Weights of a small transformer language model: RMSNorm before each block, normalized queries and keys.
MLP neurons of a small language model. Each row is named by its layer, matrix (gate and up: input weights) and neuron, and shows model dimensions 96-159. Each number is 128 + 24 x the weight over its row's rms, rounded and kept within 0 to 255. A neuron's up and down rows have the sign that makes its largest values positive.
After each neuron's rows, "fires in" lists the words (lower case) most often at its 100 highest values on Wikipedia text that the model never trained on; "fires after" lists the tokens most often just before its 100 highest values on Wikipedia text that the model never trained on.

L3.gate495 [131 116 156 104 111 150 103 103 167 100 137 136 103 105 127 140 127 154 128 149 134 134 133 105 119 169 104 123  79 134  87 171 143 121 117 138 113 161  96 122 115 131 102 137 100 121 156  74 156  90 116 130 161 121 164 159  93 156  92 113 112 147 107 137]
L3.up495 [155 123 161  98 120 128 110  93 118 106 153 146 115 120  79 127 104 127 100 134 150 115 105 127 117 137  86 105 130 164 119 150 134 165 122 133  84 137 134 128 151 133 136 155  91 107 136 135 106  95 119 111 104  84 153 128 130 110 114  78 106 139 127  93]
fires in: "his", "their", "its", "s"
fires after: " and", ".", " of", ",", " wh", " by"

L3.gate2 [ 94 136 139 169 132 139  79 125 111 158 140 145 104 174 115  97 154 102 133 103 154 105 140 118 127  95  79 163  95 161 157 138 124 153 151 135 178  81 155 127 154 104 166 151 116 140 148 174 135 149 111 148 134 159 145 123 141 110 118 155 105 133 147  97]
L3.up2 [147 132 113 138 116  95 109 127 134 122  69 112 105 137 142 185 128 142 126 127 157 115 132 154 172 145 173 137 137 110 156  89 103 116 106 114 134 122  92 134 101 103  78 113 152 137 107 103 160 112 101  96 104 154 107 117 140 161 111 108  66 131 144 137]
fires in: "as", "so", "where"
fires after: ",", ".\n\n"

L2.gate209 [ 99 129 159 140 118 111 105 117 124 135  63 120 123 133 136 139 133  89 127  86  82 100 133 125 123 179 133 120 120 142 145 159 121 138 102 169 156 102 132 137 147 155 146 141  88 116 147 126 121 133 146 115 136 178 132 144 133 156 126 134 124 159 149 104]
L2.up209 [ 94 142 131 175 121  93 142 116 163 152 142 172 170 128 114 185 142 102 124 124 140 172  94 162 151 120 145 100 135 150 141 185 136  76 135 159 118 124 142 153 143 148 143 159 108 133 133 103 138 147 121 162 163 149 101 116  97 116 118  80 125 132 160 118]
fires in: "a", "an", "born", "zodiac", "biography"
fires after: " is", " was", "i", "B", " Z"

L3.gate100 [ 69 141 114 108 126 139 121 119 142 117 156 101  92 135 108 113 166 176 129 121 114 159  77  83 149  98  95 166  96 139 119 112 149 142 138 163 139 154 173 127 107 112 144  82 128 138 138  98 107 165 127 113 134  67  98 125 113 106 114 130 154 130 120 141]
L3.up100 [101 114 121 120 130 141 140 107 132  92 155 121 125 200 164  85 107 176 105  85 155 119 115 176 105 127 155 132 166 120 134 115 122 141 106 148 148 125 141 165  76  82 144 155 154 110 102 132 110 121  75 128 111 108 149 143 151  83 140 136 126 140 143 108]
fires in: "who", "which", "criminal", "plant"
fires after: ",", "im", " pl", "),", " m", " g"

L8.gate939 [134 131 107 126  91 130 150 154 173 141 108 140 109 148 113 133 160 118 149  89 116 118 107 114 126 116 119  86 162 157  89 110 119 159 122 156 104 133 129 101 128 128 103 120  93  82 136 126  70 111 133 131 156 143 140 129  99 156 140 128  97 159 119 109]
L8.up939 [135 112 130 149 116 119 119 135 118 145 152  96 106  42  94 122 117 107 155 194 136 188 121 134 136  83 105  88 150 202 135 143 129 128 133 129 130 130 169 132 158 108 158 128 145 114 128  94 135 145 131 121 140 115  99 133 106 126  90 137 108 141 160 100]
fires in: "a"
fires after: ",", " is", " was", " and", " as"

L2.gate342 [138  88 120 133 148 156 149 125 142 112 123 136 162  89 125 134 101  79 137 105 144 131 134 138 151 117 105 124 108 119 142 114 156 109 167 124 114 114 122 111 137 177 117 181  72 142 156 111  80 112 113  84 131 145 119 157 116 114 105 127 122  94 129 128]
L2.up342 [122  84 131 114 108 164 153 113 142 166 121 143 138 152 143 107  94  71  80 102 178 128 112 191 111 147 102 128 107 151 153 151 131  97  83 137 117 154 144  96 117 147 164 126 120 134 139 132 131 112 122 112  89 100 102 125  53  88 139 153 122 111 107 135]
fires in: "in", "institute"
fires after: ".", ".\n\n", "|", "==\n"

L2.gate778 [176 112 127 131 128 158 112 138 151 110 120 118 100 155 144 115 113 112 117 124 141 156 119 107  95 125 126 122 120 127 144  98 108 119 114 137 126 117 148  89 125 139 137 131 166  84 102 129 154 148 113 100  81 136 123 118 126 133  89 111  96 130 163 142]
L2.up778 [150 134  94 123 120 137 125 213 109 133 118 143 135  79 126 142 110 130 112 116 119 156 121 148 142 165 125 107 115 133 133 115 105 126 130 116 149  96  88 142 170  74 118  94 119 139 126 132 112 132 148 164 146 111 122 133 117 109 116 161 149 161 141  91]
fires in: "he", "it", "she"
fires after: ".", ","

L2.gate704 [136 119  82 122 147 138 113  93 156 146 133 122 133 126 168 155 132 133 114 124 129 156 110 117 142 145 134 121  84  96 171 125  94 166 148 132 119 118 164 141 160 164  84 158 134 113 133 163 156 144 145 123 160 101 124 105 149 134 155 135 119 139 151 115]
L2.up704 [118 149 162 162  82 102 100 103 150 143 114 135 124 194 125 100  74 149 162  90 142 100  98 121 109  61 123 109 127 118 167 143 163 126 142  95 153 116 107 144 119 125 145  89 112 106 121 150 155 133 106 136 101 118 137 124 125  94 126 116 108 180 144 142]
fires in: "in"
fires after: ".", ".\n\n", " (", ")."

L9.gate218 [100 109 122 108 155 130 146 143 109  98 121 134 129 111 133 140 104 128 141 166 121 131 115 136 165 163 133 150 123 121 186 121 124 121 155 182 168 161 157  91 135 120 165 109 108 106 114 112 129 135 119  89 161 122 135 147 125  99 150 136 137 132  97 145]
L9.up218 [132 149 102 132 115 143 135 133  97 128 136 120 157 118 115 131  99 105 128 185 145  80 155 125 126 147 149 161  69 144 140 128 121 131 136 129 119 106 140 112 126 124  82 117 144 125 141 142 119 141  99 105 186 119 129 124 146 109 142 143 145 125 154 178]
fires in: "the", "per"
fires after: " in", " In", "In", " of", " At", " on"

L8.gate637 [112 160 126 190 136  96 137 159 132 103 126 116 140 139 135 125 111  94 137 151 112 105 147 145 126 136 112 181  84 126 136 134 137 107 124 151 142 162 109 104 153  88 153 156 113 169  79 114 136 118 125 116 126 133 141 132 124 131  92 104 114 166 131 134]
L8.up637 [129 125 161 144 130 125  79 130 113  55 133 117 149  93 130 121 141 121 158  67 112 101 180 112 149 158 111 148 175 159 127 147 123 126 122 100 135 112 144 142 180 161 119 143 122 138 120 122 124  93 127 104  88  92 122 162 119 103 116  99 184 169 114 136]
fires in: "it", "he", "they", "there", "she"
fires after: ",", " that", ".", " \"", " but"

L6.gate529 [ 80 146 114 125  95 134 110 171 101  84 141 101  90 147 173  95 103 132 116 117 159 102 109 162  82 163 114 147 147 123 133 112 108 111 148 149 129 115 132 159 142 151 136 126 116 148 133  70 108 123 207  98 177 118 128  85 145 120 108 160 125 163 131 132]
L6.up529 [120 139 159 153 147 108 112 157 121 112 110 128 114 123 107 154 123 125 118 118  84 149 127 101  80 160 122 184 136 130  69 154 116  97 133 102 118 159 139 104 122  95 127  98 131  86 169 123 127 171 152 150  93 131 157 130 125 123 123 115 125 166 113 136]
fires in: "which", "who", "it", "that"
fires after: ",", "I", "),", " Th"

L6.gate690 [126 110  99 147  90 128  98 128 136 133 121 140 126 117 125 129 180 139 102 130 146 137 134 131 154 132 104 134 102 179  90 130  97 119 122 139 142 152 144 167 175 141 137 167 115 118 105 125 115 145 131 103  99 136 142 105  88 115  96  87 104 117 155 133]
L6.up690 [150 132 136 145 126 154  91 102 148 110 158 103 113 119 104  93 133 148 168 150 116 110 104 150 192 151 125 135 110 121 148 120 122  85 142 124 171 160 127 130 130 136 122 105 124  98 153 124 141 121 120 105 127 113 109 139  85 153 103 152 118  93 135 139]
fires in: "in"
fires after: ",", ".", ".\n\n", " \"", " ("

L9.gate379 [107 134 145 115 167 133 190  66 110 128 114  99 132 119 144 122 179 128 131 109 102 139 169 127 126  90 138 143 145 143 150 138  71 112 120 120 101 157  82 135 134 154 144 140 145 119 163 131  93 158 128 154 167 131 156 106 150 171 161 134 111 120 105  77]
L9.up379 [131 100 161 169 156 155 145 120 146 123 130 130 171 131 131 127 133 136 119 121 145 143 149 103 138 127  64 111 124 133 154 141 100 139 123 150  87 106 117 146 138 157 149 175 115 132 134 108 144 132 108 146 146  90  92  97 108 139 145 120 130  63 148 116]
fires in: "the", "their", "his"
fires after: " of", " in", ","

L8.gate1003 [105 139 156 176 135  98 156 153 127 137  87 156 119 137 107 127 142 143 155  83 127 117 135 142 125 113 128 119  98 134 112 128 117 114  83 118 129 151 150 124 156 128 135 132 140  95 103 105 111 138 164 110 157 107 125 166 130 112 147 135 162 111 131 103]
L8.up1003 [107 114 120 137 115 129 134  95  54 130 137 121 156 102 121 147 157  88 169 106 121 174 162 112 113 105 114 139  98 156 118 116 145 132 101 110 141 108 132 117 121 142 165 105 159 131 188 119 154 114 129 111 120 104 133 120 118 104 130 142 130 153 173 151]
fires in: "the", "s"
fires after: " of", " for", " from", " to", " between"

L3.gate342 [123 152 110 148 141 127 163 152 114 150 111 162 160  96 157 172 160  99 119 110 123  91  79 148 128 153 131 127 132 152 122 158 151 124 186 141 133 160 159 122  99 101 131 152 114 133 101 107 152 102 143 149 154 121 119 128 101 144  99 131 159  94 121 118]
L3.up342 [ 76 141 108 145 149 131  83 141  78 107  91  99 138 132 100 170 134 129 161 148 133 127 108 126 137 112 146 156 111 116  87 114 136 115 191 147 159 146 158 143 122 150  98 123 132  74 146 128 130 138 107 149 125 146 122 121 132 101  98 139 153 135 148  92]
fires in: "pos", "goals", "apps", "season", "self", "seasons"
fires after: " P", " Go", " |", " App", "as", "|"

L3.gate78 [136  97 158  57 117 112 139 119 144 143  92  95 139 116 115 161 161 139 108 119 144 164 119  99 155 130 121 130 116 130 142 138  84 135 124 104 150 110 152 105 113 123 114 137 114  86 161 116 121 142 151 101 166 160  86 104 136  84 129 120 149 104 162 136]
L3.up78 [143 129 152  82 127 141 130 143 123 100  76 111 125 124 116 148 137 124 152  95 149 173 100 165 132 160 110 169 134  99 110 131  95  89 148 137 151 106 181 100 108 146  96 165  99 139 133 150 146 127 150 167 146 161 138 136 139 150 165 155 147 126 167 132]
fires in: "pos", "goals", "apps", "chevrolet", "pts", "18"
fires after: " P", " Go", " ", " App", " Che", " A"